Weights of a small GPT-style language model, trained from scratch on English Wikipedia.
Size: width 160, MLP 320 SwiGLU, vocabulary 32000.
Architecture: rotary positions, no biases in attention or MLP, untied embeddings.
Training: a variant of Adam for these matrices, 484M tokens, 7387 steps.
MLP neurons of a small language model. Each row is named by its layer, matrix (down: output weights) and neuron, and shows model dimensions 16-143. Each number is 50 + 15 x the weight over its row's rms, rounded and kept within 0 to 99. A neuron's up and down rows have the sign that makes its largest values positive.
A block is one neuron, or neurons of one layer that tend to fire together. After each block is what it responds to, as a language model described it from the Wikipedia text at the highest values.

L9.down92:65 40 56 53 56 43 41 38 58 70 59 68 22 76 39 22 35 67 51 49 59 30 40 63 53 55 59 33 69 55 86 34 62 37 58 47 79 68 68 33 29 40 40 32 49 88 57 70 45 46 59 55 76 39 60 13 60 63 61 54 80 63 45 59 41 64 48 53 49 40 43 70 59 53 33 24 37 41 37 62 31 82 35 59 54 68 50 60 19 62 44 64 67 62 38 34 33 51 26 68 22 66 55 42 25 41 47 57 56 80 51 47 43 44 58 44 61 44 57 56 47 44 41 50 60 22 64 57
L9.down129:64 75 37 26 47 58 60 56 53 50 53 51 54 67 37 32 30 67 42 75 58 56 55 54 29 59 70 63 37 98 71 62 45 48 53 74 44 73 58 59 36 41 25 43 45 52 27 43 68 43 56 35 28 40 43 73 72 36 67 54 57 33 32 50 38 42 69 62 63 62 59 33 46 66 38 27 40 69 68 35 46 92 69 51 30 46 45 40 70 67 34 65 11 63 60 38 70 54 51 60 59 41 48 30 65 34 53 61 32 67 60 30 57 44 53 70 62 64 59 61 58 40 30 42 57 69 49 48
L9.down188:35 64 30 65 76 66 49 42 45 52 71 57 37 51 43 52 37 32 59 60 65 35 58 83 72 46 50 49 50 68 58 76 45 38 51 65 46 52 58 64 64 37 71 38 57 64 59 26 58 44 65 53 63 69 44 00 38 68 45 51 47 34 54 41 39 43 57 41 40 43 65 51 59 66 64 60 49 58 32 38 39 75 71 60 47 65 61 56 45 59 63 38 50 53 56 64 27 51 59 51 34 26 58 27 64 46 57 73 45 42 39 70 37 44 59 40 52 26 55 52 46 74 54 30 67 49 52 32
L9.down244:22 37 57 53 71 21 37 47 48 45 52 70 88 66 50 66 53 75 39 33 55 54 54 78 54 34 46 38 36 46 42 52 51 54 56 65 76 36 43 43 46 56 26 55 66 20 56 66 72 37 64 50 63 48 35 31 57 28 25 60 50 61 35 35 56 34 30 32 50 40 34 42 57 62 49 43 24 52 68 63 61 52 79 39 79 41 83 66 47 48 50 34 47 40 24 50 62 72 54 43 68 53 43 32 43 34 54 45 35 32 42 69 43 41 45 64 67 52 42 25 56 42 37 55 70 60 48 82
Closing == or === marks ending a Wikipedia section heading, e.g. ==Reception==, ==Personal life==, ==Career==; weak on scattered mid-sentence words.

L2.down0:48 37 44 24 61 68 53 35 39 44 71 41 39 58 39 61 48 56 43 49 64 32 54 71 40 53 72 51 38 33 47 62 75 53 35 45 29 48 52 36 26 44 51 58 37 49 32 66 42 29 39 37 33 41 71 97 59 76 40 55 15 73 67 37 63 30 43 36 60 41 60 32 70 45 65 32 25 53 68 47 77 57 49 05 76 28 42 26 47 66 36 38 69 27 28 56 60 29 27 36 58 39 63 63 48 57 46 54 46 31 56 52 52 39 48 44 60 35 52 25 33 60 33 61 37 52 53 60
L2.down8:09 79 43 55 67 57 40 71 43 62 55 63 33 53 71 35 35 71 73 43 48 57 49 62 41 73 50 57 55 42 56 67 39 45 59 36 99 29 64 59 65 29 51 57 48 37 27 46 54 29 43 45 40 50 48 93 44 59 73 71 46 52 79 57 42 70 57 29 69 71 84 40 42 49 57 73 59 46 59 32 56 45 68 57 33 56 55 76 55 46 42 34 56 45 45 39 34 53 71 26 44 53 73 35 69 42 41 41 65 41 26 57 52 44 43 63 56 55 68 55 53 55 62 40 55 24 41 35
L2.down11:35 34 56 58 35 55 71 62 71 61 35 51 72 36 47 80 48 50 57 32 48 57 47 38 20 60 79 60 53 35 42 38 40 60 70 71 04 85 52 42 31 42 52 23 20 60 58 69 24 37 50 51 74 32 73 99 50 37 05 42 48 42 73 53 50 43 38 62 38 53 14 51 39 52 56 69 47 40 61 54 68 52 52 78 60 41 51 44 48 72 50 65 40 43 59 66 68 43 49 60 48 59 62 24 43 47 40 68 58 49 46 45 41 64 54 50 47 81 44 50 63 64 58 74 47 44 64 51
L2.down28:42 42 56 47 42 56 53 52 66 35 62 49 85 40 54 42 52 57 61 48 49 88 41 80 42 26 61 40 35 60 62 73 38 75 47 46 39 50 52 76 62 64 33 65 52 51 68 25 40 61 65 42 31 50 27 42 68 72 38 41 57 31 81 62 43 40 17 59 24 71 41 51 42 50 46 55 28 60 46 60 67 28 51 51 64 75 61 65 55 43 67 50 37 64 54 41 52 40 29 36 55 49 37 60 33 30 22 37 42 79 38 34 56 60 75 60 63 35 80 56 42 62 47 54 38 22 36 46
L2.down30:36 37 48 45 28 41 52 36 11 58 65 63 62 42 28 50 65 41 75 38 44 68 29 54 58 38 50 56 48 58 40 34 45 37 46 21 52 62 46 28 61 69 70 21 29 52 51 35 51 24 47 55 36 35 63 76 51 22 52 54 43 68 59 49 64 55 14 56 59 42 32 42 41 40 75 65 65 58 62 45 55 50 64 47 44 41 77 47 69 48 37 34 65 79 80 46 76 67 52 35 48 46 55 48 21 24 87 50 42 79 83 53 57 21 49 57 54 58 50 51 33 59 45 53 50 43 46 42
L2.down57:63 40 21 42 56 51 66 45 59 63 37 36 61 52 46 40 62 17 52 48 06 29 20 77 57 17 61 55 62 74 38 45 76 43 64 54 46 58 45 32 39 48 38 39 59 46 25 37 59 57 37 64 52 72 47 87 50 37 44 57 38 45 37 31 72 54 61 52 51 76 69 31 35 53 67 50 48 40 35 46 69 49 35 30 36 43 62 43 46 52 45 41 41 71 34 30 48 40 95 39 36 52 82 51 50 52 54 48 42 39 62 68 61 54 42 38 28 55 53 17 52 33 55 34 64 49 45 45
L2.down124:55 44 48 57 29 44 61 31 66 62 47 25 58 47 60 36 70 34 56 36 44 62 35 62 67 50 88 52 46 61 44 46 31 51 58 37 64 44 37 58 65 07 42 41 45 33 56 19 74 61 32 61 24 52 55 68 56 39 42 58 34 69 41 58 47 78 46 62 72 50 40 73 60 74 81 53 51 58 53 17 62 56 59 69 44 42 61 31 58 57 58 60 47 32 50 55 38 36 63 15 66 33 72 41 52 69 42 57 52 53 44 61 52 31 44 69 70 57 68 23 40 17 47 30 47 59 41 66
L2.down167:55 65 50 39 57 54 58 39 61 24 79 29 37 17 44 44 60 46 52 49 67 47 62 48 36 49 40 54 62 57 52 80 69 70 42 31 66 53 53 55 97 39 52 34 42 32 45 50 35 45 60 49 53 30 42 62 45 75 55 43 60 30 54 37 65 38 73 25 52 58 41 47 43 68 19 46 52 36 35 47 71 60 67 46 54 47 39 81 77 52 60 53 40 39 63 40 12 40 41 33 61 55 58 19 41 73 46 81 60 69 76 55 50 71 23 61 43 47 47 60 64 44 69 66 52 28 56 80
L2.down181:48 59 35 59 36 41 72 31 52 49 22 58 49 18 16 46 60 44 66 49 38 66 48 58 50 64 49 59 65 44 53 57 56 42 35 50 16 59 34 54 78 70 57 58 46 45 55 67 52 52 50 34 33 68 37 77 21 17 56 31 46 34 62 51 38 48 73 71 46 51 46 29 32 36 46 88 54 57 22 47 57 24 37 23 66 59 33 51 71 50 34 64 39 42 54 42 51 45 30 59 39 65 44 29 24 51 59 53 63 50 24 60 68 72 63 60 49 61 62 73 44 49 58 34 66 54 73 54
L2.down191:62 32 47 51 44 60 47 37 60 59 18 31 70 46 47 62 38 52 79 50 27 62 51 48 43 46 70 37 42 63 29 24 53 31 83 21 19 90 47 25 59 40 52 10 41 56 34 48 62 60 48 48 24 38 68 75 55 63 33 61 29 52 70 59 50 82 41 54 82 61 48 56 27 34 60 68 51 43 61 59 45 39 58 73 38 59 53 26 38 47 42 38 54 51 61 56 60 29 59 46 81 50 68 48 74 46 40 57 54 43 42 46 31 47 64 67 51 63 30 42 56 56 73 33 33 53 31 43
L2.down196:61 50 38 34 58 59 57 55 80 26 69 47 56 15 25 56 56 50 42 65 70 28 60 65 62 68 59 55 13 31 47 54 64 60 42 33 14 51 54 65 54 74 32 41 63 62 35 35 32 64 74 56 58 67 33 85 22 41 66 64 38 66 46 40 67 51 64 61 47 48 59 69 58 48 29 50 36 53 37 57 58 36 27 37 62 45 58 57 77 45 47 55 59 51 37 59 32 29 37 44 37 49 56 73 53 23 26 64 29 25 45 54 62 81 53 67 86 61 54 58 64 48 32 44 44 59 51 68
L2.down244:88 60 51 72 34 44 26 55 49 36 53 41 64 37 52 70 26 59 56 66 37 19 57 62 44 77 42 52 50 37 64 64 57 51 37 28 00 50 73 63 41 66 49 44 49 74 67 59 52 38 22 42 41 47 41 38 57 50 43 75 50 66 53 51 55 53 11 58 58 42 57 54 59 60 39 56 39 57 42 62 49 36 60 42 55 56 52 36 81 20 17 21 73 46 73 54 80 43 57 55 45 48 43 47 45 28 38 43 36 34 33 60 38 72 60 50 66 35 38 60 47 44 53 35 18 51 73 27
L2.down253:24 35 41 42 66 43 48 38 36 73 63 43 46 32 50 54 60 62 57 27 50 34 52 48 29 49 52 55 83 56 35 38 82 31 72 50 99 43 50 44 25 48 57 20 34 50 47 61 41 82 51 48 56 30 61 72 71 49 48 44 35 46 73 43 70 54 55 64 63 86 45 59 61 35 67 55 49 56 64 40 38 77 55 44 38 54 47 74 13 60 38 47 62 69 66 42 41 47 56 68 42 50 70 50 58 72 49 52 50 42 66 42 57 23 49 40 22 55 55 45 68 64 68 59 83 41 36 39
L2.down265:73 62 18 62 24 78 52 36 31 48 45 50 62 75 37 63 56 50 20 55 64 47 52 57 31 84 51 37 41 49 39 32 51 64 55 45 15 53 43 48 61 58 54 49 54 49 51 68 25 52 42 33 70 29 40 71 83 58 34 55 24 55 42 37 43 40 52 57 43 40 46 59 59 83 56 49 33 64 39 48 45 69 45 54 52 85 61 60 52 61 29 04 27 72 42 71 46 69 42 53 59 61 76 55 47 59 47 72 45 48 56 67 60 61 68 51 52 47 48 28 42 65 42 27 38 56 66 49
L2.down300:54 43 51 48 36 43 37 63 73 58 41 50 49 80 88 60 21 49 36 46 46 42 56 40 63 54 50 69 36 63 42 34 44 34 29 53 56 46 51 50 00 38 56 45 59 59 58 58 58 33 50 64 45 46 52 97 47 66 12 80 38 65 37 50 49 56 50 50 31 76 50 50 51 58 55 70 51 46 62 31 37 50 52 80 52 39 52 34 55 54 34 20 49 21 43 23 38 46 82 57 39 66 39 45 49 64 64 52 54 37 55 64 41 66 50 43 00 61 58 34 46 56 69 38 65 28 39 37
L2.down318:74 51 61 45 54 76 53 37 58 14 39 47 62 23 45 69 51 34 57 48 50 43 58 56 56 43 58 41 60 35 38 23 51 32 53 51 00 98 55 40 51 32 59 47 31 46 67 56 35 58 57 47 50 32 69 58 44 48 00 48 44 40 69 33 51 56 56 52 46 57 47 42 42 34 39 65 58 55 57 51 53 64 32 59 52 49 54 57 36 34 25 48 40 37 56 56 67 67 52 45 60 61 66 48 70 53 57 71 44 50 51 47 28 65 38 36 49 38 51 59 37 53 47 76 28 37 46 54
Short word-piece tokens continuing a word split into several pieces, mostly personal or place names, e.g. O'She-a, Kei-th, Nad-e-zhda, Yak-ima.

L4.down142:60 22 51 77 51 26 64 53 62 46 47 35 33 30 42 79 57 43 49 60 68 58 20 22 33 53 29 67 48 63 67 34 42 62 50 41 55 30 43 16 66 49 25 33 44 28 63 68 60 30 41 52 62 57 29 36 61 45 44 29 40 56 25 29 54 37 53 43 59 44 58 67 50 70 54 66 38 61 28 73 31 62 46 58 49 44 30 59 51 44 24 49 70 31 45 53 28 51 60 48 45 60 30 77 42 57 61 61 63 56 82 28 82 34 40 17 36 26 49 50 50 41 49 51 38 37 26 69
Closing tokens ending a short label: wiki heading markers (==, ===, ====) after titles like History or Round 3, closing quotes of track titles, and taxonomy or table entries.

L2.down9:37 44 16 61 51 56 46 64 50 60 62 43 57 62 78 52 49 30 48 41 32 29 58 69 68 44 54 50 47 52 22 43 39 71 61 49 88 68 59 32 86 32 53 61 62 32 59 40 34 25 48 57 52 65 41 00 47 76 47 46 53 49 37 50 62 62 56 33 69 25 52 64 52 81 43 41 44 64 54 75 61 40 36 47 42 35 22 43 59 52 44 46 39 38 74 40 43 37 52 62 51 69 56 45 80 52 41 58 51 42 57 50 72 44 54 51 75 43 48 82 58 63 46 76 89 62 49 51
L2.down23:48 45 43 48 53 69 49 67 32 62 42 53 48 36 49 52 49 33 33 54 50 39 45 51 87 40 46 47 46 58 69 84 60 64 44 42 99 45 84 54 52 45 42 53 34 47 84 41 41 48 58 31 48 41 51 00 66 54 79 46 43 54 62 43 32 54 33 45 54 37 59 45 60 63 26 44 47 53 47 56 48 35 27 48 57 47 38 29 52 47 47 52 41 57 48 64 57 44 43 42 59 55 52 78 50 41 31 57 51 52 53 63 58 52 61 42 34 52 34 53 45 41 48 43 56 54 42 49
L2.down45:33 47 45 50 58 43 33 85 63 56 65 72 37 66 72 49 50 52 39 37 43 58 47 56 62 39 33 66 63 48 51 78 59 43 42 46 99 60 36 55 62 61 30 86 30 52 46 34 29 37 35 36 29 41 41 36 50 66 74 32 44 60 36 44 34 33 25 50 53 34 46 70 46 50 56 33 69 64 51 58 44 62 57 47 37 37 61 44 60 58 78 26 41 70 36 38 35 65 55 26 56 63 39 54 48 66 56 34 56 58 42 27 28 28 36 35 83 50 56 43 51 76 29 45 70 30 50 61
L2.down75:49 40 45 58 36 57 32 58 59 64 45 24 40 42 62 48 71 58 49 50 54 52 56 61 38 33 55 84 41 79 31 26 86 73 48 39 63 51 49 89 59 32 62 54 51 28 25 53 52 39 59 48 34 63 42 14 42 67 80 57 61 42 60 35 75 67 41 53 53 42 36 47 36 48 51 64 69 45 42 41 36 28 74 60 46 54 37 76 60 38 38 67 62 47 38 54 28 54 65 41 48 70 29 42 49 49 57 55 60 28 32 53 40 58 69 59 66 46 33 34 47 53 18 56 40 73 31 47
L2.down88:59 49 44 54 48 46 31 65 64 48 47 72 50 45 46 49 47 28 44 75 92 52 38 65 57 27 61 62 67 72 63 31 67 56 53 50 91 55 40 51 78 43 52 60 48 38 46 26 29 29 64 35 15 39 43 00 46 55 70 42 64 47 42 43 37 52 30 51 50 42 27 64 40 51 54 50 50 57 50 54 66 38 70 50 46 55 45 45 43 54 58 65 43 62 38 63 48 57 60 41 85 60 85 44 52 45 60 39 67 21 64 56 46 59 62 22 62 44 50 51 50 51 66 54 43 41 53 49
L2.down92:59 37 32 70 47 60 66 48 50 50 60 42 61 52 52 56 26 68 20 50 36 45 38 23 41 66 38 30 38 49 64 40 55 55 18 57 86 66 60 55 49 47 55 45 71 44 64 59 40 32 56 49 83 54 64 15 66 50 64 19 48 07 38 58 43 19 68 60 39 67 53 50 61 65 67 54 36 61 36 53 62 50 52 39 68 73 35 79 42 65 40 22 51 38 28 60 72 70 27 37 32 70 28 48 29 55 63 60 53 52 47 64 54 46 55 39 18 40 54 58 44 48 55 55 33 23 63 70
L2.down97:64 35 36 51 64 62 43 71 81 27 61 87 63 69 39 27 35 36 35 67 65 33 29 64 59 37 61 46 24 34 47 51 62 28 44 70 44 35 60 53 47 55 52 71 62 41 38 47 62 48 39 51 69 25 43 07 64 73 57 34 58 25 67 55 43 20 62 45 42 46 64 41 87 38 50 55 74 71 53 65 48 72 46 38 73 34 61 57 81 60 42 44 46 41 36 64 67 43 49 55 59 58 61 52 43 44 29 50 65 35 85 68 60 52 57 77 57 32 60 68 55 74 42 36 50 32 49 56
L2.down105:50 53 58 63 57 18 56 32 37 66 45 46 37 34 40 43 32 55 67 08 43 64 75 45 81 43 63 51 48 69 27 46 61 65 38 45 77 31 59 62 57 35 47 18 56 47 31 15 50 41 70 58 59 42 69 99 74 55 21 57 48 49 38 66 47 31 49 51 63 52 53 62 55 30 42 52 32 56 23 63 28 65 83 47 40 25 75 43 40 35 16 68 52 50 50 44 27 52 59 70 37 54 59 31 61 58 40 45 36 53 58 41 61 38 46 57 31 30 67 30 48 59 65 50 34 70 27 56
L2.down157:80 55 63 50 65 24 35 43 44 37 50 62 57 23 09 61 61 67 66 32 38 38 43 60 31 41 55 40 47 71 63 61 55 42 45 68 74 50 56 53 99 64 49 52 66 73 60 49 50 41 62 55 60 66 54 03 81 46 41 23 45 34 52 44 51 36 27 50 46 47 72 70 54 44 57 45 12 58 54 51 58 59 43 50 47 45 45 64 60 48 38 71 57 42 31 44 66 80 39 62 45 45 35 50 47 39 45 65 46 48 68 34 49 42 24 49 52 76 31 62 55 66 39 69 34 29 45 50
L2.down183:71 46 57 51 61 64 24 50 53 79 47 60 57 15 37 47 50 70 48 21 45 48 36 52 32 55 59 62 48 68 43 23 28 43 71 63 78 54 39 28 93 36 59 35 49 33 76 57 38 35 62 54 82 68 63 52 52 53 36 35 51 52 51 26 20 68 46 53 68 16 34 52 47 55 72 65 35 61 18 49 56 24 32 49 65 38 58 65 83 49 69 64 57 46 46 37 49 56 33 56 18 39 54 62 62 59 51 69 63 61 50 47 50 33 71 46 66 40 44 45 63 68 64 64 48 41 47 53
L2.down186:54 54 53 61 50 52 39 50 46 40 57 33 47 28 59 47 54 65 43 58 41 16 55 45 39 39 28 51 45 47 72 35 58 37 47 60 91 49 33 66 99 21 47 41 58 41 62 50 58 52 33 43 64 47 44 18 53 27 36 47 54 33 65 58 36 42 53 45 42 08 73 47 71 63 72 47 61 81 41 48 78 33 16 56 46 64 29 36 78 58 60 78 46 48 57 44 29 49 55 53 57 44 32 62 41 48 42 53 59 44 53 56 55 58 25 35 47 61 16 53 49 35 37 52 46 80 47 54
L2.down213:51 50 54 43 55 36 56 67 32 63 23 33 48 48 42 36 45 41 43 50 55 48 43 56 53 27 39 64 39 56 63 68 69 43 45 39 99 53 63 62 98 58 60 46 41 62 77 41 49 57 57 61 45 53 39 00 49 66 51 66 58 12 56 49 39 35 21 48 56 32 70 46 50 55 27 50 35 44 47 41 38 37 35 51 59 55 54 28 28 38 46 67 69 67 58 37 57 42 34 66 46 46 34 79 62 48 51 57 45 57 72 58 71 56 38 40 24 67 21 47 55 38 32 55 51 32 39 42
L2.down236:16 53 46 48 74 60 43 64 60 46 48 62 48 58 60 58 65 50 39 43 37 38 34 53 92 45 31 28 58 51 41 40 76 54 59 33 81 29 21 37 36 38 34 51 60 39 82 46 55 20 38 47 45 52 43 30 53 60 99 44 75 59 36 55 68 44 43 31 33 39 26 52 49 66 55 24 28 48 32 42 64 59 40 44 43 62 70 53 68 61 29 38 43 51 71 55 35 51 24 09 55 50 42 53 56 27 70 73 30 59 73 52 52 53 41 39 47 21 61 73 41 32 70 50 53 41 44 49
L2.down252:39 53 38 34 66 36 39 57 52 65 70 53 44 87 67 38 25 57 45 23 33 37 59 58 43 73 47 34 40 40 43 57 32 46 44 28 99 40 50 54 38 41 55 61 56 38 55 66 70 45 28 48 59 40 49 34 64 63 73 59 41 42 43 33 53 56 58 64 35 42 56 67 27 42 60 52 80 56 57 62 55 51 47 70 69 64 58 35 45 42 39 39 55 33 26 59 80 44 54 26 55 59 27 26 56 43 59 30 60 56 61 59 72 53 58 61 48 54 56 42 54 32 51 56 22 13 43 68
L2.down276:49 34 54 54 66 56 52 60 29 55 47 56 43 73 44 23 60 33 53 25 76 77 52 30 76 81 48 52 49 81 38 13 31 43 63 66 29 48 29 15 48 54 28 31 54 65 57 57 66 50 35 48 56 43 50 54 56 73 20 48 50 51 39 74 84 44 39 38 69 27 52 85 59 26 60 60 70 42 58 78 58 71 52 61 33 50 44 44 55 67 53 32 43 57 42 47 44 57 70 46 60 32 38 61 66 44 65 26 34 71 47 19 34 25 68 67 62 42 54 56 40 67 74 66 57 69 62 43
L2.down299:53 54 61 37 59 46 40 75 49 52 47 54 52 36 53 72 52 60 48 67 48 30 36 36 32 51 32 82 51 39 51 64 69 74 44 35 30 53 64 57 51 70 45 32 38 58 64 94 47 33 38 40 78 59 51 00 40 51 39 59 23 58 44 46 24 48 50 61 32 57 44 52 56 58 52 28 44 56 19 67 49 68 38 34 89 34 34 66 37 52 48 59 68 52 64 48 52 57 43 62 42 53 36 79 17 35 58 67 57 46 63 59 50 60 52 19 48 43 28 61 40 47 38 74 29 47 29 51
Closing ==, === or ==== that end Wikipedia section titles such as Geography, Cast or Esophagus, plus relative which/that after a noun ("the team that").